Weights of a small transformer language model: 31.5M parameters.
MLP neurons of a small language model. Each row is named by its layer, matrix (gate and up: input weights) and neuron, and shows model dimensions 96-191. Each number is 128 + 32 x the weight over its row's rms, rounded and kept within 0 to 255. Numbers have three digits each. A neuron's up and down rows have the sign that makes its largest values positive.
After each neuron's rows, "fires in" lists the words (lower case) most often at its 100 highest values on Wikipedia text that the model never trained on; "fires on" lists the tokens most often at its 100 highest values on Wikipedia text that the model never trained on.

L3.gate1201:145114124096188083096123070170107097125101184133196069079099095155172159070144120159151120148170177130142122085156180098107166175082141118116103111120173080180116108128141108098087150107114158134128122117151130095131122089130151109122125147124097131137143153104138096120114140225146132216
L3.up1201:118159105112145108094140131164155104146066148094145110093121110127154089111132158173142130141142129137049115124136054121171155148071136117137070134140173108108126138117156096160117126177083142147131090116063137118151135085102149159122104095143137134025197096097153115139151145161147088217
fires in: "after", "as", "by", "because", "to"
fires on: " after", " as", " by", " because", " to"

L6.gate711:143201164114108125121066097120128143155121078064115139172154135129145110105091127203079067134136116136089130153133119112112125075158112099107114118154137091164165076171105138119116134060145144126068116086106077095171143159178090129145070144030131097138161086063128094174113125081086086107
L6.up711:121142123091108120096195184139100169122120166067088186165161149138120106061055140153110119118034125122178111140121095100151148107112100121083046174056060128107114105139163034093115146078160101170142120126089135162161157083094097115155148106145118147121150116202113173090083086147144084161
fires in: "the", "of", "as", "like", "under", "called"
fires on: " the", " of", " as", " under", " like", " called"

L6.gate897:129122107086112159166168099044092105150118149103097168102152159122108116205133149161116122110156148131100129102123141176105078128132162053154140119129179111129139168128223123143128185157177141122067121108131110147059159094138082165095134160121153167102115120196097120102124181106122144155
L6.up897:101103094175144089083154072177116139117130110121195140133125144093124173068135119146094130125144133172143172141088129133104115160127079114174106126114124107103097129125174124105111123128148140105184120111117132170078120128105168090120102111137158149127122112148178158159135131079049117107
fires in: "the", "it", "national"
fires on: " the", " It", " it"

L6.gate424:103101126156139160199065082132188137138181118074136142130118154119100121174149108150158121190125164129128108082155142146111133138137092097138140049109092133160103151114166160157106097121112178077152127131123146141143151129103090192129151109087129190169112142096073105195165111087146152134
L6.up424:101111090154155083074148120156111143111169137138148107103149175139137170116128138136078105164048096134121078100148104176103113193135084104158130115122109071123108115170129085112118144113121126134147199097109080147056082180184150154194102149036180094130160162110154143099221152159090156144
fires in: "to", "it"
fires on: " to", " It"

L3.gate1105:111139109122164123114146137087112099120129162067200082160160102137172074134107138138139138055111127081133152159149107107100059130095130161062112128156123129147156127137146135116163136157083114110091136129175176103126103124198082098113120125129141138108103101088131062131116140185107023166
L3.up1105:134163112106179165185047134130105097136151185137072102166115100127177130166096122111177113115159123143093126161160074152137098132193110143204122129118080135161112027060132120097119131125170083116113095157168109124130115155181119162100142133108086103146171125105103102149075138181068069094
fires in: "of", "along"
fires on: " of", " along", "qu", "ate"

L3.gate192:088127087211140128134113133145114078101141122134131115101098147106151147178095133129146076127149115124129109103156106108159140146129118104136137168121093153114154148113114127184129148121155192062062095080101123138114176133150160153156193134092152164162130093075098181138174091132107096116
L3.up192:139074135119085116164151110123129120189178147097106131102143106110110119113111136116062087148107093147152049141117146190099142042116092129107173133091124093131160117127140143131149082100103101102124154120115122141134115106089114115137130122176139048121123122193130087134124169162139150129
fires in: "in", "of", "to", "into", "at"
fires on: " in", " of", "s", " to", " into"

L6.gate127:117176058114063106115115125117139134131140164137122101106096132190093100096104188155174160117061113092084118089164171074088144129142105082139108150115123150148132052113150063118145147071104134103099135136125162124151168199164099133153206119142167174026110103095094147143170128123171116153
L6.up127:099131128068118144153159125123160118139117182146154070179105094101141132128206119168175173111117127172075132156153109148097175152075139117117133166116128108099133148117144149153087110154111112124140144116130117169119169131137129148159123106132120137181056177104096178143139123106139124129
fires in: "to", "who", "that", "president"
fires on: " to", " who", " that", " President", "th", "st"

L6.gate673:161112139084138099136167118148096094143145140091078159133151157092167158069108103122102143137133114081180157171099105086125084125164092121182142136094179156090143153114064140134174171090036178189071154174091093142143121151149194076113131089149141146053156113111084086135098126102121130047
L6.up673:113150138128075123060189153094121136110074094147122133110126091119147174138143120073160098102153131150159096113142165093147125155147150128071097114183140060151114134162126141195128151172100117161105171136121086105140104187138117141154142067115130109089158111141122113132078147120143177067
fires in: "was", "be", "is", "been", "were", "are"
fires on: " was", " be", " is", " been", " were", " are"

L6.gate362:171150100090076118096053110151153110113081094135079110128172106160138028123153138165047070161121085130112125158154125164134121060106145098087179133034107111146122166144138113160066147164102134110099160155144153081121104104146111179128150091106106102100072096112156116113067140124125103092
L6.up362:152156150184177098102073100062131141130123208130195177147112160136139109132113112141102133088146140127103105169094140107139132106117115156124103079080116100079131158141087117147081162124105150156063193169131082131110107115124141150147166091128146121143124151107127102111133124111138164114
fires in: "was", "is", "being", "were", "gets", "are"
fires on: " was", " is", " being", " were", " be", " are"

L3.gate830:139099084129118163133123121144187151096180131109120145115080070141129124051087140087102055165124124034128110101104137204158082148138105120128089137145091137179159100164158156081102127138119089134069142160085102068145148088115117085159091146141141072101129149119107158090078109087088118096
L3.up830:111105125152124143178123133110138106194153161072098130117094156098080118124163137107175133171156136199149142171189175125165155127139148181109213107120121122160078106063254172085142119171086138163071110132064099117146123126169101104073147139112098186141132104168104085159126134119109138154
fires in: "the", "of", "that", "this"
fires on: " the", " of", " that", " this", " under"

L3.gate1001:158121126131156129087079126139117143144111129107119123082142165096148125180154151119125129136162074094128106153096131191106121154133167114140157049091186126115193098130087127125110171156107139119072099094099141132171117123135114097102152109130138176116129107155187103101172191118100104122
L3.up1001:113141112144104145083127145139142112172124160154108094103140132078067176210112089087115147101139153148141131134073120128120113177117195143114090092093190145117132096083156191075115159102172139099136155090090159158098175180133150146164129111115140111091113187132127113089138082114127115107
fires in: "which", "it", "that", "also", "each", "can"
fires on: " which", " it", " that", "ing", " also", " each"

L3.gate1687:160083159115094077124142145151163145119146114124082153103134122168094129106126191100120190113163091134147095105122123135148111073132105135122139223102149153142151109154133127196135158166078122096076128166154119172124093093163139156120074088140174123116154169092090087100165129141122159170
L3.up1687:199164062125114088117147116091149106145146143151105131142083129122178094149074204151088137172179115178112113213119115079131130174183155110159136175114095161120140162116163125131092107131114131132124118091095152109152104145150114092105147095094166166174125074080129073128156132139163134221
fires in: "it", "united", "the", "there"
fires on: " it", " It", " United", " the", "pur", " there"

L6.gate1445:110128113124159093078160152148103123151108111129220160105121163144084129155139092141148120186162160121152096151119127152117117125097127101150159084171192145073111096117079141121158145116170212088086128059174053089127167147100159134174139132160150152110126136108136107148126110126146115105
L6.up1445:155108097180120096106079139086116089162149143126098102187106135187143135137100088107123109151109118101086149147105145172088133103100147127097117121131149155094132145146093154117201125164091134104119059149169099079142121135108134151178116166125145153100115134232096131095141083166096144099
fires in: "in", "by", "of", "from", "worked"
fires on: " In", "In", " in", " by", " of"

L3.gate628:123113086134140126161137062178085149117124042176143150086066150118130100123197122131158068121159152168155139111111163139188096151132117163127154082137174064154115121069190149142109152126103129100202091112071108156134184111137123142092096112085151176168127124184111083102109082115160096124
L3.up628:156149121180094159134142085173104146122099086159180151096091113161108090113198146114115128142140098156216089119098142148173097167152110149140124141080182111144100164101138078179121128107121194104179113102122139103096149104128119134061057133088085146119105133144118123130184105129106077134
fires in: "same", "that", "just", "following", "next", "such"
fires on: " same", " that", " just", " following", " next", " such"

L6.gate1375:146111147131125096145124098074097141113162140159103140162111144150044180166133124167183062153072127138104101113117096141054122138101078123130144132161158109188122109076176129202156168159146132122151165156098166122054138159125130195089061123105152137127137105050126109144145109128176131177
L6.up1375:134097157119094100155146139123112113097142078152099104178130107124138149127140136123154145166128127096197092094116126128110060135159101139153153137120129123095185167091120163140184137072156084110160059135129063070077132105111060143125111121129137105124113143091133153055128114078107102150
fires in: "in", "to", "of", "for"
fires on: " in", " to", " of", " for"

L6.gate204:141111087142080124142147153083112155116096120148180106081133158136118131141131128156101108124048186104159101184117165140121104165127145092110156089071098124139123203097152119112083168110154139115091106094173160115091157106142123160160122131127158147143082065167119132101190179107135109100
L6.up204:132116056135132093180107085107132165098099143089128079162097093110130076151160130118053162069171076159109146160104129112165126136124119169131093143123145094140162101156180151078143133158125132096135110177150160179121136150126040170106082161151105143132179119144114120108170114103142156166
fires in: "the", "took"
fires on: " the", "al", "v", " took"

L6.gate66:059058138093106141141131100146131145163093066126095100105169123129162123196062137199176157127116148089157154101109097136065129163139143105178082065122122104088136113096127087153117104067098105167128135115110096115094096158155127114096148108195132130104115156189141173102107138085138149151
L6.up66:141129139081095097163083158138105133154145097136126147122183096117120150110024101120120136087075126159115149176133170122092161119133150144170110132129109134137138126082123065144136099104173142136130160147136085113135155117152137147170142126078169171131173142082134075124204097136168141153
fires in: "there", "which", "that", "who", "single"
fires on: " which", " there", " that", "i", " There"

L3.gate1910:052199184129135136085074141147132133154133123153106136090093116130141103124139115132122093150126107117187097127129106116137187122116109163221156103032129097087142050104123149103143104124136151122106102146174089091134123162211130129119147133132129166112146138122096086151176162109129109111
L3.up1910:198094161085100122102115144139095115151078157118116116119173135076133070139095166146101132100190108099162129118133089142133123090136130128125112124081153146121137081084130154102148138167078143153132111175123105129081145104158153109143134135129100081125157152142134123142178150129112085087
fires in: "one", "two", "ten", "three", "four", "few"
fires on: " one", " two", " ten", " three", " four", " Ten"

L3.gate1698:117190211064156165090102124121073135116152092160105112153187124123153073108136118128078181194176138144056141172124135166124154152146072173095110115073126167127140071126127132092107120101099127132135077140136088112159078134143150152122136067191127135134144121118142076163124165123190169159
L3.up1698:162125147103102136088127099145131116119111132135087103163088140112202129182178071118135092155115158089135101126135136090182108116080153141139107095085100144084147188134149154112156126097096148130126119148109117114116120041074202185124187152121161135116133081137125133180128161122097085157
fires in: "was", "the"
fires on: " was", " the"

L6.gate305:139127100078150171052136156195124161100123185177142145142071182123183098145081081142101080163149162100126124118178024137120143100160165119116158141072175096110076154110109117163140142137078127082121094175094145102157081129117120152189125095101128125168189125178121103185181157103126165083
L6.up305:187168189080124138100161190110138103133092196153111080137140103105212125112133133135103126113156207086159146169136131144160104060124096117177140150138160062122176138178147147099154170150117140142111109139163108102202116083132129128098150138066157128107112096131130119134105117125149117103
fires in: "his", "s", "the"
fires on: " his", "s", " the"

L3.gate204:142130114170112144117102129082074118149154139100088122187110156093143111124130124116166092158178178092169155107093131170142121130128114108072068139176172086124145105127115081153116163104097122129117153106142097163183104149045087157145137134095138109105145099107148144055158136094073163088
L3.up204:104148144093133169096108142156050163093179153098098111171181168100192102126065067106123115144189124145126148163163154134109075133137112137132088127098126114155092109142121105103158126108102138173123152154089146126187174146120056116150166161138159123188138142163113103092139112143071150178
fires in: "records", "on", "through", "of", "by", "well"
fires on: " Records", " on", " through", " of", " by", " well"

L6.gate3:118096126104053054146091163087080158124079164150127099101121148138071071137119122146123144121170174099132091153158134118113119157186094176151172195117129074132129152051084105157079140158126156070113115116130142093104099145162148191093161110107128113178104105117051157127141160114144173102
L6.up3:128125121131138158057123119139152119162079172142089127124184114066160125116154129115077122207153131159107106195108152137128059129153156122163124177111101089064098101058173131110121177141064212134125132158153149106139138138146100154094117175160120154154148102135111120067157115195107163174
fires in: "the", "four"
fires on: " the", " four", " my"

L6.gate421:177124123117131044115166102131084128130142092111105155148075123105105128082174118102107123115169142159149126134098089112085080177134143091186169159131141099145130167110181134130093136116112140103167147164067137127109053138085137184068141118122065144086087126082149205106135112161150095145
L6.up421:120152121156129098122082156128071196183114085138107156170134089132100087099140138099106127070135061111096114167131086132106070122131129123152120168156140132090120123105156116162143083205119101153117178049163109099093134134159066110151178164110168168201129157086162165122147102089132077130
fires in: "in", "a"
fires on: " in", " a"

L6.gate1628:107155106136117139110072092131084137123181149139132202116100142130129151120099127127200146088175084141113127166127170033150121113092135089175128151167081148102137080162178130150129139141130117070148098118144199134121111148135163103121102140139119085090152148159095149097138127133070084082
L6.up1628:129155145055154176137132145168079134122179132141137108129095089112126124123094122090175101148147053150082096150151132095120072139131110080159152093108107136161080080094110155144121110126186129124053108129089166132091126178080114125189112138120178100091158065144074097098085182159070068138
fires in: "to", "1", "it", "not", "t", "that"
fires on: " to", "1", " it", " not", "t"

L3.gate1653:106102122122078177159165141125079130137166111171137090150114143125144109119144126110112138136133093118118146122220100153133114154148136122103141125082131151151107087146224092151126113184120099048184128104189167103144136147084125177119118115176092119086099152138142144159157105135140180115
L3.up1653:148130103036168183149093135162116135119150149213115104112193101089124136120077188135127109131145105100113128147142114058107114150132165131108116132163186091124121167200122135062188126145117152147095187183119149135147070137151175134142202090067167175147073141109144096084127141132134159110
fires in: "they", "to", "he", "it", "poet"
fires on: " they", " to", " he", " They", " it", " poet"

L6.gate378:172153140093110097108128172128141181113097137104172132061121107134187086118137136171141161146109121123201102061106131133107073136095181214104063106115161084126093140135162102129104145155092121141197126085189124225131071144213085110110160129149069157130109097128138138180162127157119088098
L6.up378:129141097070103120116179093178162081127138070098154109104064172110154134151157145199139126122093172154130130065121100151115119151106098148123071124135122093100141108121146130172057070189090136118135141156103139120102137123203130120125101108135075115114155179119165108127137109189177136188
fires in: "that", "and", "the", "same", "next"
fires on: " and", " that", " same", " the", " next"

L6.gate1047:099132073157161136083081144105087138189130174181100100107123073155090150094138107099131097152137086099182081104053111136140079173116107072174173152085109120138111142137157146156149196152147137139146086123129126150090112108108152123090230171164115131150124099156106139132158111114048116099
L6.up1047:117066142113164069094064086179108153146124133133151128121090125121091138181134133160077188106088180159143127120167149093106128177094158068148124109133184171086127207108153161101083162236123127131121108092152126162129104086104171051157075125072177096161101125159096119155082168151127155165
fires in: "the", "that", "late", "in"
fires on: " the", " that", " late", " in"

L6.gate311:060144169144063139086167190110133167144161180075067103107169120128121177094191119114070167158142123108114094185171150091159049118146133063104122101089150121131133135142094160148133163118100119141106192170139117063168115136140037074096137154112132129136127125134065096149129172103133166177
L6.up311:119153151127149139142150177120204111146193175075124109115135154128137137081126141110107169136176108106127109138092142133175115123136140094159107064151137095104166164145062150110108131165148126131124139111139101093187139118116147090107186109105153093054111108094153115119068170130150135164
fires in: "is", "are"
fires on: " is", " ex", " are", " Is", " can"

L3.gate385:113191059127074218138136152139125149163067142151134166137131171095142156099199097116163119146139137071082184204126120143121127121112096097100081101117084071120136080086141070114124114130114145117119170129245111072185116089148081134042146140139146125136134107099116099109135127096144163156
L3.up385:139158062107148138152124116145074115141135158063148154154097081134136086133157159156127150170184103139169137126087131163127173066134098213069153114090137170096142143138147135106196124135175135138129106110096087121124131194085125099132118155200173140101141049108181156114185155127105089148
fires in: "the", "in", "of", "and", "except", "typic"
fires on: " the", " in", " of", " and", "ic"

L3.gate780:104141052060138102105144126105152091136136164187098088066144128161129090100134109107146098094157098127086112155084075114157167100148080124124112160134083135114125140208193123065166143131170136179129104170134124100156177085130149106118156134111114100150127153082139136150164112079127111113
L3.up780:114117052130145083108146131097097094122118129115071140105125137091131103186149151118109140110134166131155134113116182132058144104089152141118163140155146091148115148125170105142121110169135155077098120155122095143062125105130131151119058175083147130113085186191052159124099096154155103096
fires in: "the", "in", "same", "of", "on"
fires on: " the", " in", " same", " of", " on", "mor"

L6.gate1881:166103136116072139144108113080104126110161129161115120111157150111172124081157151138163141173152110127118126155132100166173168104117072130146224126090080144121156146087092133163108126127128095110081153138112140132129131169137143136149093092120163110144136132147176107168103159176158136118
L6.up1881:096147070175148175131152117120135126108071100101117171113117127065095148096082140154102151145160131185112154103115139084193061182160115147118106041097169201071124104116145156137140084137136132117145100137173122147082124114126124169174141173112138139153055181151111065190138136123173144140
fires in: "on"
fires on: " on", "On", "va", " Kra", " On"

L6.gate175:124152142150131132125174121103140111112135137126143104189122140125125122155191084194123161147108114125145136119149149108144089182122095106119209172165125071128159123148121091077112175151114146119134105123150160128087179142141064148197137078103165153143137140139146102043157042130158139129
L6.up175:011105139156175138116180111164145131160151204197085204152132122117135116103132074153165163142159130160117133121116122143101157128175047090216172120128090153139065081181125125108131102110121085126122157081128065082105158151073127149137036081183146127148130096116118056119122127095122149130
fires in: "to", "in", "of"
fires on: " to", " in", " of"

L3.gate947:157122114135182140102173137189146078062153062112170136145084129160119113137183141137138128135169067084127130135084110143109124148138146108134146143160122174094140138164092145166125116166190160087107119089136169120124059124109158124158105114144144141134169118141097111116140126123101176079
L3.up947:119139130145106192196154159148117065123150137160141114159078081156131160166098109137112138087191142110118112153101111138149140145143079099120091117118157160166128081170138164148112168079168116112090051159184228171109158147112094116118131147139110123087101126126141215127163137140098189084
fires in: "to", "had", "not", "for", "made"
fires on: " to", " had", " not", " for", " made", "t"

L6.gate714:090116145107105111137136142024146100117190152100137138154105117164119171150133070115115115150167144133146165133110139120133107149096066143149144153105083137128163139081122138083186077167145127109108125141115099164095120127126121117118140139150127185137076116123077117123108186091129129176
L6.up714:115107120151119144121126088103117095115147117118142118098060154132108118171174120130128129077095059127129166126125094065153149129172055081139110203136096127088102103070168143117110072163102137107117111161162133153079158098181175182124110103177136171148089159128108158084124152113094175132
fires in: "the", "of", "to", "through", "near", "from"
fires on: " the", " of", " to", " through", " near", " from"

L3.gate1760:134132096150105133163099167118119148130154134146096157123109086141160154168142106159152049166128147140082085125124069108159085173188127162109148187067175099132134175139121131178143151191105168135147119159135198079122058145137139134162151093112131115098138131146178153091114171050161135109
L3.up1760:142133105127108119141097149126124148158147140143073128138134130138100068129124172148111151111144174145108128154068133113090145047131124138144124109118157147112140154155159114185193176141087132189126166155124121107126125094115144136131149093110066155103085095132156117078077199129165115118
fires in: "first", "only", "second"
fires on: " first", "t", " only", "c", "ly", " second"

L3.gate1530:094110097019108149148117092133113094121143102135093126168151085123122093175100135152141157162144124105150177107112137128127199180164155076142092113076115138097112106118197157118139130147103130090078120111120099081122091140116152069137128121065120131133134120114125099122106174184157206179
L3.up1530:123095093164179139078060151112176087109162132135135135156147069098158088101174134125157134134135143150131154128084158099087113102077113122153069189099128110151169126092147169091118128104150070141119139174096092145085110130208104091139114165173099089114137086132145128154176191080104101097
fires in: "one", "two", "three", "among", "four"
fires on: " one", " two", " three", " among", " part"

L3.gate538:122101050142125159032141102147103142156132095102160125107130141100098152096170111045133114078145011083116054110132100125148092111153136105147172117116144150068085139130154143118067144089115104144115151087147188155118083108135106041111116102168141162118103141174120155143129132106195121184
L3.up538:114104155159061135146139150162103150169150184149113112177129085086172130117121106101179077138135139153144081145132113128127117195096154137121131141117211132139094086076100078172104170074149100156109120106122178130183054131116149110110086139171181153150092088181110101162101139176154119179
fires in: "that", "to", "t", "not", "dmitriy"
fires on: " that", "y", " to", "t", " not"

L3.gate1684:044105141117122142113078149126151184162118142161111124136117090176136148137165151151138143074116157121112155119140148129082126144092182155150129117131142082213172167106165172142128139115132145114080119124126109084101127152131144119142145107114107109091081162133058120099156160145115143122
L3.up1684:147139130157200129142104092123138146081162057123083137090060102069114182162094122169146145102092132123129170054149156190075143136140145174138104114118119110144143133168111110181155102087116116138159083109167123180095091154135118158108118122128152144128115141162143135116110175136106121110
fires in: "there", "it", "to", "a", "which", "on"
fires on: " there", " it", " to", " a", " which", " on"

L6.gate1457:133110174063114120067115133135103142173096145119157155111114138119124142150117092150159088123125143089089120170136104125074117134129177148139197200151177122096046110135157117067088153086089093133200105119099172081126094121099127163171137087109127175127142115131149133127185166145133195050
L6.up1457:128113134101123096089149116173172091105148096186149077126079152162094071124085102126073163161153158154121122113108091109125161162121156151126143128108141093134128119133140145117153093117115074106122104135131108126152136148063112156170104129151117090111221076172147135216176184110106103126
fires in: "the", "of", "a", "another", "among"
fires on: " the", " of", " a", " another", " among"

L6.gate1622:078198112076151125150077147146135139148114182131156153169112100115181152093103134095152119120118143023122090134120131137146121162143088060047119139181172131117169095092123070120176110074079017125121130102148115113118140133147040132159140101110112135159134170122166124100157118134114158098
L6.up1622:125158052192137180087150174097109188135103141111216166171123109176109110049183151169119143109126142122141164225111159096133112115204106139141114142103141118125180141132090111095130128042075099135114097121142166143123117081110158126130107176105160158139135119108101134150082082144154118135
fires in: "of", "called", "as", "by", "at"
fires on: " of", " called", " as", " by", " at"

L3.gate446:185135161142092081088133111223151137119139152112073133123125161091133130096156110169094142150190165123081141086167144085083176122173132157151141115077115136072173112158147183053078118049098146123087070112087137095094166080103141109176161147130179130127123176140126112100099120139130167137
L3.up446:044131133133203142116133125149115111141116144160153134099105159087115114157110179142092057140149182097102177203097114097129151081102129146136120131117113113118161127126164101139096090121140183146123118120154141093160170097141139135103054131193084207162172154141141147132117143129145153144
fires in: "united", "the", "to"
fires on: " United", " re", " to", " the"

L6.gate1306:136174073090066132174134104187100071069178184153175138132125191112156113127093152109110149131187139112165152099108097128194150136121181087089130105150124106113115135080137113148123131159104123113063106157143085187135137131128092046090141105127118149109135181154094194131138123108196182076
L6.up1306:052176115139124129151191180152124086117130141139138174101106171108158120153194140105132140143170112132138189143131138173130079172143111137163176139054098087091196146160131156155158131142159179153122093144174170111140182137140111157139167150139070101111157103139116179109108130113143178099
fires in: "the", "as", "became", "was", "being"
fires on: " the", " as", " became", " was", " being"

L6.gate606:158151084151155119119143102169103131137169140160101171068112127130098097128110155190148201122125133053170144083114187070117107159102165130078055155069094047182152059153080135128126145090053174081088099118158094087072156112151122095101129114134109096164200091128161132124105156109122189141
L6.up606:142165169069117049131129138070160159117136144093148101127127132151091173154113119126109122139205098139112136088127103146190130128144152102124139181113112115134071101086200074086077142158152176092180095131156141093142107081126087140168181180158081172205149105177148100146108086188117078120
fires in: "the"
fires on: " the", " The"

L6.gate1424:140175123118191052171114205132111160133121174208168062107146159114120153151119163177165135124125121142085134133086126185107092184161116101106128084143076138111139168099108147114181146116142142035050122123130141047128122102111071132115198156150114064169110110087170156088156157180064142104
L6.up1424:132177104133130148040134133156128112137110105122077159160154155087150123148059144109105085164159166174100105135128136179141124158135150076066151145106112130160098107133155097159107104085097107113114144114127108093085099107099118084119138112127137140149108176135131101084133104114126146116
fires in: "in"
fires on: " in", " In", "In", "in", "el"

L3.gate564:127101155136068075104110116138085071112103116207173130154101157107105095128128077099161139172193103124120110179116104157131149083123090127144123097116134079114070070123145133115139134100100123126101124190120143119123149133137141126118121119124066100100088133118146137186135103091087096110
L3.up564:173120176166054107134140094073157089119157143160132158127109209104152109110104101158120097138149077113085153131139120067150115103186060162126144096167097183109083102115094151073163093090121119100097145163091101132127164139144108132172117087137080107167113132122139124115128101146059117125
fires in: "on", "under", "along", "from", "by", "round"
fires on: " on", " under", " along", " from", " by", " of"

L3.gate994:115187108094118126144115103117098115170108110080151108127184075138127157085125118180148095110118130120084136126176117110126128118204144122109150135151170058165127102105075136129098110144072146102100081057068089102126161180141114089058096177103074090149167141194119076065120167120126025148
L3.up994:074125096089110096017119127145146123121199156080172137172108106132101097072110170182100128146110123119155126104140143125093108143139129059133108121173136089103119147093031149080142134081073107109167128108145119127143186152089140079067092208135171123126168131164083069142131142129109090149
fires in: "that", "than", "as", "to", "because"
fires on: " that", " than", " as", " to", " because"

L6.gate770:131115080109118106122179158134106145139101201122137100156107103145155128102108100173122153146123129072095105155113104135052142103113094135129161086162110129121083159142082104072124186121128132093149124170116163127133115143103097098133093125086162158102034176154079159121169100101156094127
L6.up770:114106065157089090145077121097153117187140131139169124137137133118160107185144169081134111113063095087128114103188140097140181173189092150132158141148100108146088120157148082077179024127112085155089103124141146156169127168108096099101176080133106098137079098127115110070104100139103119149
fires in: "at", "of", "from", "in"
fires on: " at", " of", " de", " from", " in"

L3.gate1678:123131104098135116176154139140116175101087026090094212133092081095083156157097175108126097118130133126151143121130102093132193134170126105102116144071166104082140153114177185109154158108126123088144137104092113144132099159146150204128139121125134137160128138160151159123164131099105151125
L3.up1678:156142092121105134095110145207119087124139117146114104121141097145104183159077153092082099133079135144156103181170131162126133127096149087125115087150140107131094050091147181118157092089169102214088160114125152112158158123146163120148097134100222132141145163143188114112168103116124132118
fires in: "of", "to"
fires on: " of", " to", "s", " To"